Weights of a small GPT-style language model, trained from scratch on English Wikipedia: vocabulary 4096.
MLP neurons of a small language model. Each row is named by its layer, matrix (down: output weights) and neuron, and shows model dimensions 288-383. Each number is 128 + 32 x the weight over its row's rms, rounded and kept within 0 to 255. Numbers have three digits each.
After each neuron's rows, "fires before" lists the tokens most often just after its 100 highest values on Wikipedia text that the model never trained on. A number after a token or word is its count.

L11.down1382:130121119183165101103132068189133106136158149086112112116128122119148148177098174071107050157180065089134146120126121137128137143080096112109175150095133186143145127107110144120142063135159125122135140128127129105132154103081158105125156077135052128108112122165148093130187079142149139194
fires before: "," 43, " that" 14, " he" 12, " the" 8

L11.down717:147134157128145138161155158129171116057105156132108042111176143126095084127085108154132189125101157104128147138186067090117087175075122138113133121163147138101106156136097168130108123051069161148112117133142142085169157128169188059116110167139126130077111099113121114083131097152075162130
fires before: "9" 79, "1" 18

L2.down323:113149152098105119139156118161146130108071140155076172141181132163171118116140111168139133099153076123132120084068150110128123114129117193117126144101165096110137185149194183133092122097082187141126151151134073162127120155068097169151159162151137122110116152138134136185140148114162114168
fires before: " of" 20, "," 13, "s" 6, " in" 5, "'" 4, " (" 4

L11.down686:113134105166097128084072181132140125101125148085119123162172115132128066123096132133097179179070134098146163124195085102086130118112175124127109070086165120063123068165058131113185075106107169154185114161143113107086124158041080147070160138111086133186116142122124075105097111127178153073
fires before: "\n" 75

L2.down133:159121177119127180131134134132190095131088113104151204141071152130156148101148121094133069124128076104103165162101084164124148092171130123101083084139165059123146049128164129153189076117152170145146112128186107121152128111118110085130123079145120121154138119136155101155190118128053122171
fires before: " " 68, "st" 7, "ion" 5

L11.down1390:112136129091182120119123098083151114123154122125138122055141163078084142117078034178089127081185165099125103109096016160156128095152132168152149142102123124105140172163124125078160064091156106153121159104120132140158121160126091126152189126134138151131092075099153141148160122095098158095
fires before: " and" 24, " is" 7, " or" 5, " in" 5, " Released" 5, " was" 4

L2.down721:133145106038058097081114130135065101177159072184147109146084124128159111126127140137085126183158120103088167091134152182139114142138111118134173139081133187101162128159150115126127120139156161125133128096119092096126175097105107102103140141190115089181132132136131148112118139116110062136
fires before: "\n" 33, "-" 15, "′" 4

L11.down1186:176139128132066169148097139099141104155120097145103121110105122094168155148161144126153152105106160130130118102132150061119141081154189163133076164173169156109098159090156184090140149135103113169171161084139085130074072149151119173087133172095171105181133147143184112117142165134131111150
fires before: "5" 22, "6" 19, "c" 4, "7" 4, "4" 4

L11.down302:150080169142130113132220191109155126134111233154112149145102083174186114142148190171090153115128112106151107151110109103092146142189129078177080108110112129142121124149152157111159140079136117142156096158116113133105161094149130185076189118149122108140169104124148167137101172144132120112
fires before: "9" 53

L6.down607:137152105130138095067135155114078142113169065147085127168148217138127143131187086165088111190099135111166139116143155135148151061130148118143133195163158172103117160107101143113097122168136126153087078120148085152192103102177081116164162096133104063155134129102145118065103121143131131090
fires before: " |" 33, "ers" 9, ":" 6, " of" 5, "res" 5, "ances" 4

L11.down935:182136089119122110145131144105137162102123129128084091164210104140110189148126104180117185189099123090088130139149111167176160062184113144152119138149141099115095123121114157132104116169132163075152122134063157142092115182108130052105122112161118112096151111102083164149153177150167187129
fires before: "0" 20, "6" 13, "9" 12, "8" 10, "4" 10, "1" 9

L8.down724:108163165146104115114106101086085111163101135105122145139143072131151131142134133082116220191093115066096120179124080125174129127113090140085116129157081140161081101118085098147130074162170133100128136115133100126122127178144133152073134171206130134143148125170183108172105114143133107165
fires before: "|" 49, "\n" 20, "-" 5, " |" 5

L11.down370:128148169143132132142051103107144151094125111121160091155083123104129074159092078151186136063136112111074147138140132108159154105151195119135108108077212096071142132140134092091114098131122124063093149095164142109100129148083096127146143125114173106070127081117164062119134149172107096080
fires before: "0" 77

L2.down1064:121110155173173134098063132194128137101114128152163111104130148093128125154222141130113139090135130132160152110127091135110128155202139103121114151132160101110108151153100129168129077059034092140152140123066146158157124050080165158164106117100110141140112149079109115163144091174091151140
fires before: " of" 17, " as" 11, "ic" 9, "s" 6, "eball" 5, "e" 5

L11.down318:141228142127160172116118090123094066134123183166150123081159150133127106079106136145094175178113087091108158112197062112175130137114114177194090064128129111123134162149116165097179166148163181192056125143129136203169093116112072104129087127118154141138100160161103142201066134110175119088
fires before: "1" 22, "9" 9, "2" 8, ":" 7, "3" 5, "5" 4

L2.down784:116126118134151120139153084111144123113063119113065108096078084099111080146152126135063165189061103117124166128082169179130135178075143103156110132084082134112185116140167128147153120134142143133157161195121118117100108109146154081166096147108141084094106136137172129122108151136140165139
fires before: "2" 38, "1" 27, "(" 6, "ed" 4, "8" 4, "0" 4

L2.down477:128148093115173101134106115141175060106192098136124156191071134135106069150139191162111103200126201117114140139133133113116109097141178136111107175079104126136158041084120081129114097140085072099120154109167148126138111164083123118134116136083142162123121142115146146115147157180097185143
fires before: "4" 20, "6" 12, "0" 11, "2" 10, "5" 9, "7" 9

L11.down1201:126131090126112159158069090144102126142131171096130109137072175140163088165153118170148132123145126144080141151126112156132150161117119068133150095096146112095204191133137147118143090148072118083030189165161164121146085188125146129124081143157108202149112113101117135101119178095109162153
fires before: "\n" 53

L2.down758:175138146129146132156161133172111094092114068121135153049095175079176080020140117149123171150127131127101189114143141117101211138144135088121083155172153127119141123114155187066114112136107213133142123183162134068145093104071182095081146106107122093144121128159138173148126098106070071080
fires before: " " 58, "artment" 13, "," 4, "ress" 4

L11.down424:166109110085100130143158155125104153103205130183128174141102124130110122153095140148138187085086121093084117132133100113133111116126126073095078146085199131115124088112062097113187054148114154086131089142104095103098123085129082112094095153175139127136156076075176117151144162211155106131
fires before: "ed" 17, "ation" 8, "ing" 7, "is" 6, "al" 6, "s" 6

L2.down1314:179091128152172137181135113154164079089104067116127108139070175164087095143118153147137216074125144127133178077098123112161165091139125107106095100166178109110117100109159121107130045119097160123173078122192128064168100133100154103135150096092064128135108099171133096139103119129127135142
fires before: " " 71, "ius" 7, " –" 6

L11.down797:101159138102129109074131124129132117129141107123143162129111179121124125094127091075111099130124151135151156109089094110169033090112105154121113110106138132130086127120118214125124111131112124113169103107065158126119192076096140114161090165148153128061158163147122136141144107155132148161
fires before: "1" 35, "2" 14, "4" 5, "6" 4, "7" 4

L11.down1171:135134093128149159102247027116163140186167135128123145141091128062103100139178128140182107124109101128110128143168174153169167172180139189124109111159113115063107113225120068134122133092153120140074152131138118077115181113079095140143101124089106155101128122090139147097147180165098117076
fires before: " " 34, "4" 7, "1" 5, "5" 5, " of" 5, "3" 5

L11.down1161:152122101135154092147136178068187118112147109187186127120074154123126214194093137110128080115196122101144128081175145092199127126116086147085141141145099154123107161101141143087147186189110093122168135126103093058142077103113137148121118125152147184066140109153189154105158161170133104104
fires before: "4" 23, "1" 16, "3" 14, "5" 13, "6" 8, "9" 5

L2.down876:128132121165184199049125080103092129117082085068122107094077124128166147074116175092120126099168156112155120092192180095099083088115147119121106158088080123126092095174186139127101146107104076076102107172138162143166213139136109092075140107154170148125149140143109209113103170075121075148
fires before: "\n" 48, "E" 5, "M" 4

L8.down327:150177100110109113087095110131086114109121096160133170145168184078140072163223062146073111139102152090164106137107095149152173171114149071064153192122177109168127110145165098095133142108141090137165147054137157108168134186103126126096136135101134094103132197132127141094132143170114121135
fires before: " " 28, "0" 11, "3" 11, "1" 10, "2" 6, " \"" 5

L2.down407:112181168088146207163087127160151093159120092135097134140214118143120112082071128154100139119125151166148154119123207138172134152160132067163103097096177191116065136121116170118098121164133104146144143151116145120107085050116105146106107151118118107080128148138073178131175109138115105116
fires before: " " 83

L2.down368:115080118134184157143111098184152085109140098138132104120145105111147173094102108137105118145131097115097131131144104119152082134160164104100149167177096085187109134102194141148102150136140099091223113145172093088167096128088128110107139123168158152116127091144121114116107119175193175179
fires before: "1" 48, "0" 38, "2" 13

L8.down1440:136098145138123151150176180110134136143133070124130146152123129147122182150106195083152163112127112123097150143099124021069179144157141117125111111112140106109149156140110096129111077093157149163145159093164156126121054142136122112085177176106151081078109123177081067144098115179173151184
fires before: " " 58

L6.down1097:097165121121088157122073154122127072138128081116150110128110109107082165104166088160112140139162171118078121112108103103177159185162087111136156075120114191121116085128117109142190093207120183134064128168101123116168093121124094099129106192072090120176164116146205108105123094170150166120
fires before: "," 30, " " 25, "." 7, "ed" 5

L2.down96:191095097182162156107148121144176097160110131099078155146176106073136136142085104152132127133130126149110108140075186064066132185141127148149157160117047094151158104110141152138149138108078115123149109147119109083053096123123130129142093154148126178083089114108157132107151158108116078128
fires before: "2" 44, "1" 40, "0" 6, "7" 4

L11.down480:166185145142104110122060163105150157162149130131111178060149075110095128116154064156150090132216150076135114151139048211163114133144131183094109139098112112164123150154127098108148068173135153169054145119137164156135133136128109094142120109141162103093155119068130103135142113145138113152
fires before: " " 40, " one" 5, " later" 5, " a" 4

L2.down291:116143157081161066131142111107101126113149132133148130110162127133145090151193148194085157135125048121154080169102122130171185113055142141124114126134204178108145124080186130098130124094148145139078153146074102093135100105152163107096182142177158118116114085133064146106126152150135147116
fires before: " " 26, "0" 16, "8" 9, "1" 8, "7" 8, "4" 5

L2.down1083:187099158139127112068176120171103123139124149144113118118114147089159164143072093128130117109182107159104146099133118126127127159143113088182113103142144098110149092113125119122105196179124127133102151108098141124162087186121088056133176118157055165110139174051074159105167161128116112166
fires before: "\n" 21, " was" 9, " is" 7, "R" 6, ":" 6, "J" 5

L11.down1004:182169116130109137153126105136084157131076151138146095092099146100099145121155165157147090099125065139113131125154135126116095144114163069104157131100153110083139139130143027095150149141137057097156091137119089140149092137088139136060123161104150184125100116112105109129133138142100141152
fires before: " |" 58, "ts" 4, "out" 4

L2.down1059:092057082135141171141125157193053138120131107089145065145211165152102075116114139150138149116165137112158128192145135099152076158117130087103184156148150125122113173144205077119138110117150159095101173134138189135191134165113101116141172097141151139116129172104129164122104096163098110141
fires before: " a" 32, " an" 11, " the" 10, " |" 9

L2.down1471:142129111139136156088140117164106115119161114138136117104169204072129085105151113206137164173127092121075060150106166155142158137120191152137119166079130174124108087122153100080122150171070105109150105164136125125134080134146097053170118151094116133096143094181153146098195125186125217143
fires before: "5" 23, "0" 16, "4" 13, "2" 10, "3" 8, "1" 6

L2.down735:075118094112131135183115111112164185167121187143137143115157077163086117196101125065139171042173113104111121127119104122098116119092128111123188139151150112123104119133117191081155133133125125129149141139141076087092149081122202137020117141090133154097079164122153111149100103112099107127
fires before: " " 27, "-" 9, " (" 5, "|" 5, "=" 5

L6.down1359:103149227130142154093145118172150107124038122129133178130178134182117109114136133146112161132121075109113066185083075149176126099129103128129119105111089117108158127114065143088165129120106147093127143139130087133152075124077089092091180077077115153034132096161125151140140145115181126147
fires before: " |" 32, ")" 16, "%" 5, "3" 4

L2.down995:090153103152136168132148100152106103039150135094110145156147093132107101165120104163169080123145159141117160118131104132074178113178139149078068173132155101145140104068126139125103114128141135153162152109128155138151153070077102161101076124168124079123173120154082120163199160089147143118
fires before: "1" 29, "2" 12, "4" 11, "5" 8, "9" 8

L2.down500:070091143203122178127149149111193132161151045117115118157118136196064166127128154154190171153119130145152116141151212096137181129069111120137140174112122118156135107097118067048140185122110125123140130146094130092139120138080082138144130172147104150114176090119110198103193109113102132077
fires before: "\n" 28, ":" 19, "==" 8

L11.down469:065146082086086105101144153101125074097125149155098118111157132091102117098112155175135148088170144131190060083090145133214111128169092132156088185177138167132119081074094145137136134187115072180107128105111128136092135149132081151112127196165111098048124064107129107138149161130129138122
fires before: "|" 42, "er" 6, "|---|---|---|---|---|---|" 4, "|---|---|---|---|---|" 4

L11.down1462:167089164105137103182077179116207135125091154154123098138158150101070167114132106160106117186095135116131122134145137169144126108167145135111052135043091113116154161191123125195102162070145123146110143133169139136135113163097135097131085113127173102148154093154189122105172153125141136155
fires before: "y" 21, "ic" 13, "ms" 7, "ies" 7, "ist" 6, "ed" 4

L11.down113:139132102148159140124085161159079133141087102134168143101200139101106177107137085132103119186059172130172065155128134089141094072124098111182134113129139080176128089110119122129114147171126156090188110098174099149139140186169127158119148103069145137125137146168124120202103145149132103187
fires before: "0" 42, "6" 4, "3" 4

L6.down71:052059115137150134137108094154161088120132107156118100097104180158154122111110057128190127157126173109110109123100171133107165131166149129132149143091132208091133184131153152118167085078209079183093191141171159189131117142094087150113080129097085149055171188106089160093121119168089106136
fires before: " |" 22, "1" 20, "2" 12, "8" 4

L2.down712:110134106159141135114183181137089133123169142179183159114057101162111126139126209097118122118120087142123161089179111081155091122117155142077164160154147117048127110158109150148124100105120092147126069054125152153163103127145097116107082156129102146149117136229122108140133117144167125164
fires before: "3" 14, "1" 13, "4" 11, "0" 10, "6" 9

L6.down1253:136142154115124098146133157150084086157119116135143115133118151125115080099122120097141142105117144125176103046098119174126113181123186112126149094119155142132145092089114119153122150100148084099168140140102079151170157143155087139099138136200162159120176122133160103133138170143067165147
fires before: " |" 27, " \"" 18, "um" 6, "0" 4, "9" 4

L11.down367:115064124140114107140070141095121121205118135133097100144126099132081064139115129161086089170142074146092148106070109144109153144045115098139124172157154118096148136130073167123111117156139159143124091110119086121098105191121112119116115167084135092081103154089121113152143112162141173157
fires before: "1" 24, "0" 13, "2" 8, "4" 5, "7" 4, " the" 4

L2.down64:102178097174104125138119086099115151106161140169199150106080121117134113146105132132191118090151125159124173092114145115154164101145157095116098148135128168191087156184156155146107191150124120077114120101178166114141135122148102084095166127171128151112146173044170154123133144040151095113
fires before: "\n" 48, "American" 8, "S" 5

L11.down1206:154134116115131125194143154118110077144124136138172132112089160154095129121112129137151160150135094106146062174094124131161126110044156110136189144148111160117081118124112107090110122099172194126138186136161146092160143108094115177115168089067136130165127129137157142157174171196131095134
fires before: "9" 62, "6" 4, "0" 4

L6.down1391:186106138075154159099093120125144150102184159107108116112153108105118236103118119230089129100115164124137135165134174125133135121105145159146124136158125162185080103162194108196124081092114102116219116129096136143095075085115156118105130114168095123117153096060176073121156116142095168140
fires before: "s" 67, "ed" 7

L6.down787:133136142106139150145164132082129128143117088114109165071166120176111168116181133173083136154149111081156103152067072131130087082138111121115165133090058203153087112133120126149065117114104136161077087133092149165122147167149083122121133156111113148110111138099109164158136122183152093070
fires before: "\n" 36, " \"" 17, " " 5, "com" 4

L11.down777:158178116188126127148172131094061146152129145132175130185067083151220061153131146162158105097163159123148137105074141161077160157165149124105151151170155127081098175161157116138121121146108074154104127148135098146171149145097152102072093168131117102134124129123134102160092142053097135097
fires before: "9" 50, "0" 8, "3" 7, "8" 6, "6" 4

L8.down811:144126143164147151124136171171185168099144183095098116120179019120090082125083078120185093111108140160149133179110126081108136186130115130055128208127074114168103084072132148106145102095121136212134174132115177130109138152059113154104127128128118131100147115117133105134111155121113091130
fires before: ")" 18, " (" 11, "–" 9, "-" 8, "old" 7, "ects" 5

L8.down52:168129146174070135149145159179147119091124127091097102149176164125161160110150151124144132105074117115183130129122137122132127089102112138125115181135152156109102052138139150120093112107118143120161107147172137059159110188186121155165124124131137095067102141108119146175131094086110186127
fires before: " a" 31, " |" 18, " an" 11, " of" 5

L11.down678:172134127116103103125137070170161125154128095151113094148124149141163110122120117112087179111135110147109152173104080170143156116118139106137084097130157130105180074098155084135088173107044154109164142159156089120122124165089122163181181114074186167112087082136111169185127155120150153171
fires before: "0" 56, "1" 23, " " 6

L6.down1289:184142151052150149161115095183129076123090143113066123155097129143078140102118113141085127097122152080138075194126161129164165086093108109133144103138126128120076101134111068179121072133153134085142122157148149080114146123132132092132106129119138146092121119121089073190125088101173180145
fires before: "9" 67, "8" 8

L8.down274:124087113178105051093124192110133178100137075149122166119148100142161116114079106112142140214142186141119150168169122145131134109142156133059110128089160088148110103076098168080142096150172085118188058172152081123174147133133135119099085091069125145147123138116146049163152086132122150140
fires before: " |" 59, "|" 9, "|---|---|---|---|---|---|" 4, "%" 4

L2.down436:165104123097109089141172154167129145108122145170100113092155106128145144124119123097147130154174169121118113146156164083181137179137136149092151139117103087165121170107139116143134153065149166142143167147081139135147232155132123202127147146117108168142099174145062124164156122144114092175
fires before: "1" 42, "2" 22, "." 5

L6.down1179:096135065122130117152132176083115142115153127146154106117134114196110128065070069028055131103076081166101117146131146082085135124117144109172079118144168125056073172158133177132161123178149141138126136082128129133171133142075151119109114093113119140143087113090135139155156139106167041104
fires before: "\n" 57

L8.down183:208130115125156114110160110160100077130144095213081080092068144118048086105090137131192153167149164079092098154109135130177071111177155138120159106107112134136109086140128112171115162144071158144145180131135207176123110163047149149113121166107102135088066124193133144101128160124095169164
fires before: "5" 17, "1" 13, "2" 12, "0" 10, "3" 9

L11.down18:109112117111111165141129053138176095110140118116134075165171142127109090138108130121099171142152155086096129135108114149205139062091105198125099116083190147074101152121145109143121088108188134129112089045116146141163135162128153097142124121140111190085083062116161136110117137076123143116
fires before: "\n" 45, " and" 9, " \"" 4, " or" 4

L6.down919:139177074130131025171069148124161169141132129092125137155132103073143110145136130114172098095121147130175130111128105110136161144083113162072165092136136105173107167145102129127123112097154112123129161103170078122146153148111134080124171134110158116124150132183113153076114146139127150133
fires before: " " 33, "\n" 30, " Q" 5, " |" 5

L2.down585:121130174111116162162084083181123176168107151155131184132136125150102121050110103113159129078164135112066099147152159143144125138137189161084138147107151206182116094172150108140123095119156152139122113066093101085150185140182089084118113131138108110070119241116156156101096101162095123116
fires before: "\n" 79, "s" 10

L6.down29:154139123112079052151122137109111067130150167109111146161160151137141132094108152094155101186132093126147120107104136143166163036144100140138162072143148153084145126076185134152066080074105109080112175129147129182142148151147090167141129140088113106128111069127071125108156109122122101176
fires before: "\n" 42, "|" 11

L2.down817:174087101050172134142120108192134068114147137107129172170159124108115126116161132140129121155104104114136139145124101097118058119106119115130116157114108110170056119103161166140115116143122117108154129175124091090143076146083057073122132145154152153121094116142107141166143119130098128137
fires before: "1" 39, "0" 21, "2" 13, "per" 5

L8.down793:153098114129158148165185138148163092147124112140124083174114108110110114101141133146118135096145151139128132130106089125122110110159118107151165152123141127134153031153093103132163116123156141091137151088144091155118102176168101106142100118117145115106104120200071156124135167025134100199
fires before: " |" 37, "–" 11, " –" 9, ")" 4

L11.down1436:164092089083091176123167130133116104113151165164084111079078172133130154116071106099124100094141159130161076134141165133121149130171141161153092159171104123184093144136078093101132105119149093137136134165131068196119154189185121163138125087108133127099113146193122115145123177134109131111
fires before: "1" 32, "2" 23, "0" 18, "3" 6, "4" 5

L11.down1075:109085117134129048156167110098143113125121180128134142178079141136125160142196135102182133100100188113143175081165086112186087170109112113148139114128178100121150101077131099148092102128175147073049127169119161112092165147088064150105147083200101101102064170153142124160151086126119154136
fires before: " " 77, "ts" 4

L2.down913:169148151093132144162161079177113116143115122104109090135153206150145144167131111176131123109134120138148162100136094101139130149133139096134080181078103059167174151136125132114111125145131165115119106101096111082166111153135111054129163109167119125097130065107079181092137138147177106129
fires before: "\n" 36, "J" 5, "S" 5, "R" 5

L8.down436:137123157113125187175100145071061155105124170104081135136128133174085133168128100120194137136154091099158144068121154169175203145083152123123131153130112075112091153145123118118103136108194208203099140114141093167165138123123112144153161144163090142072117110161086162121091167103160136171
fires before: " " 42, "\n" 16, " was" 4

L8.down875:149135143170120149135164082110086067126142114117112192141112122119060075116087101130122139161076135120180114160132089124098142151173102095155112181110184135047133119158101091129141154113093133086174122104125223096122124116142099165074118149193110056128160106172154059084162190117120131180
fires before: "s" 50, " of" 21

L6.down376:132164150153163115125091083062128171144094121069125116125145127154097068135168100090131144226175134102117024145140151121133152119107146081162057190133095143154170133123142132076163089115119168113149119111074120148160119164157156082093130114108102110116081176121072084145126123139127118138
fires before: " |" 36, "." 19, " Democratic" 6, " Liberal" 4

L8.down1118:127168149148136165111073122120176063155089168116182153134097152110068130208092090096132193157127067113105131158129065139145186143150122101119120176083143128135139101088141113137154111110096103152186212134170112139146093125195142158117193176072094143106140113111062135138099136125157123139
fires before: " " 51, "," 15, "\n" 5, "6" 4

L11.down775:111100138149102148178135177161120157124086118168146131136178130185150157170167169070069098129154067120132116198111103170150143142144098155056119173119179119121168098093116169169167153136088139129114082112176136080091061147153141132071118111199139138108105175101179135090124161117151093144
fires before: "8" 58, "9" 15, "7" 10

L6.down72:203124164128157112057143137103127137148137156102192088196164118153103094134172184139131127108081143113072079134153125158138147122084124114063094115116119134206154117116157129116092115108131076088128105104118089173123114095150126100131115156113123188125158146152127151133173111129143095117
fires before: " |" 47, "0" 7, "." 6, " for" 5

L2.down524:118125181090154184157111110123159092140155130131129118126181113122156149125128150070113105122102154073180117104143097123141142167178159091138121130072188151173155055117102130054142082068089134120153160107140132178134122169147148128091168154144151152138164130063100142174114145164102166166
fires before: "-" 60, "\n" 15, "=" 13

L11.down1177:146139153091127138143165152103122155135081145122089099113160114134147089161105134130173111149113175127096130167139115073121120130118123115157120163042100131146150141175115126116089134130099072111149108145146136105111142101120139103135100171116107132123146143125076153151120088143170079165
fires before: "0" 69, "9" 12

L11.down160:140138148127115097066176064146171093124145139101162132111130136136155096140131082144146140193094158137113125184097070088130129151131137095153163159094097160147115150130107096111155122121144159140141098149151154126108149128083110162172116162161127088077239144148129103125095098167079137156
fires before: "2" 59, "0" 21, "1" 15

L6.down1019:138154118161151162178109051196130103160093092113129155144069126175152156101057195186160132119148142095133166066175037151123143135095141135153100135091176115129177147101093155110183212105129113078171130174173218133111150141133132130090080093119116077108136145100084094142119128124123122096
fires before: " |" 18, "/" 11, ")" 9, " (" 7, " km" 6, "." 5

L2.down63:150177139187125171116113104157074171112092145102093120121181135090175149138092145097088170082096129106131194117136054081102114095081135148148146101115117116069100073135149225122135119199064158111152178164158146176122107151103106138141107194197117163114169153199102118113138154086123120160
fires before: "\n" 31, "ently" 18, "ent" 10, "ency" 7, "ound" 5

L11.down1352:110158132146168154103160123119125136077098153083145140140113167085161051066122124129131145106104119137190110159095157060105175153165144143109156118106200062088113074115119123100093175135183075110147120153136080146118159175088110088114164113089121122135149132116167110118145093110114077133
fires before: " " 49, "\n" 24, " |" 5

L8.down395:128156120144159129165094076147153150155136157117161140125128154111138063108133187102162160103160128115105129102111147113124081116152169164163169140131139146183175134144114136129109181133111124123154096137150112091107144132137146158154152069100113167077129125150174115126125120119140154140
fires before: "\n" 30, " He" 8, " The" 7, " In" 6, " This" 4

L6.down478:134080100164178084118153153072172148095150115190181129121116139110110150132124125141141101126115110137088153117137078170129143144103105119108157134112063146134111095079141132086141157138131148128131109099104135139137145145052118174114138094117071192154091130156149150200105123094151089101
fires before: " a" 26, "\n" 15, " an" 10, "American" 7, " American" 6

L11.down256:086132155116101163079156132104122119159114070166115146146145082135151107110181139095113163106126143107089160128106155055133144058137073081146109123155122128116182107143117167076034127132155156125109162076167102221099090117103092139102147107097074144068091121146178118102107061075133114137
fires before: "0" 17, "7" 14, "6" 11, "8" 10, "4" 9, "5" 7

L2.down102:144090124157111144166126107135094135149122116115150144144101094160110148104115083136088161077092067145132100142185120145151162115132125153116109073133091153226142147129159133104116123150175153167159176063135145157120150098159127086091164138099112164126123172122108137126084127129165176097
fires before: "ad" 25, "ially" 10, "ers" 9, "per" 8, "er" 7, "p" 6

L8.down1276:104140132140098149073139129091157139082106132152108127091128113152129129140132098059125104112155088150136140181203158123131145149157186196142102156130163132127137116038133145122147101141036127109159140102109092156156109082095149106121127148141083149131172158132104157091096154115121182170
fires before: "1" 20, "9" 10, "2" 10, "0" 9, "3" 6, "8" 5

L6.down778:137174121134149096156076131132138203173130140140112169092120098104091124169161089154178129073115147106085112155150088172106131121116133168177126110188167124116106146108045188101092172154087139113141135118174077137119168169152140115086124116158213119149171120108110116099088171172146133187
fires before: "\n" 57

L2.down1458:134142113184106150108093117148108106154150104184189112120132113103105110092110076104156129129146126166164194126132155104105127139146104115147167221086110116106180096143225158139113087103149084140152138112137143090105067179099122062104135101127109140161098109136104098129118095122126139166
fires before: "1" 38, "0" 33, "ing" 7, "2" 6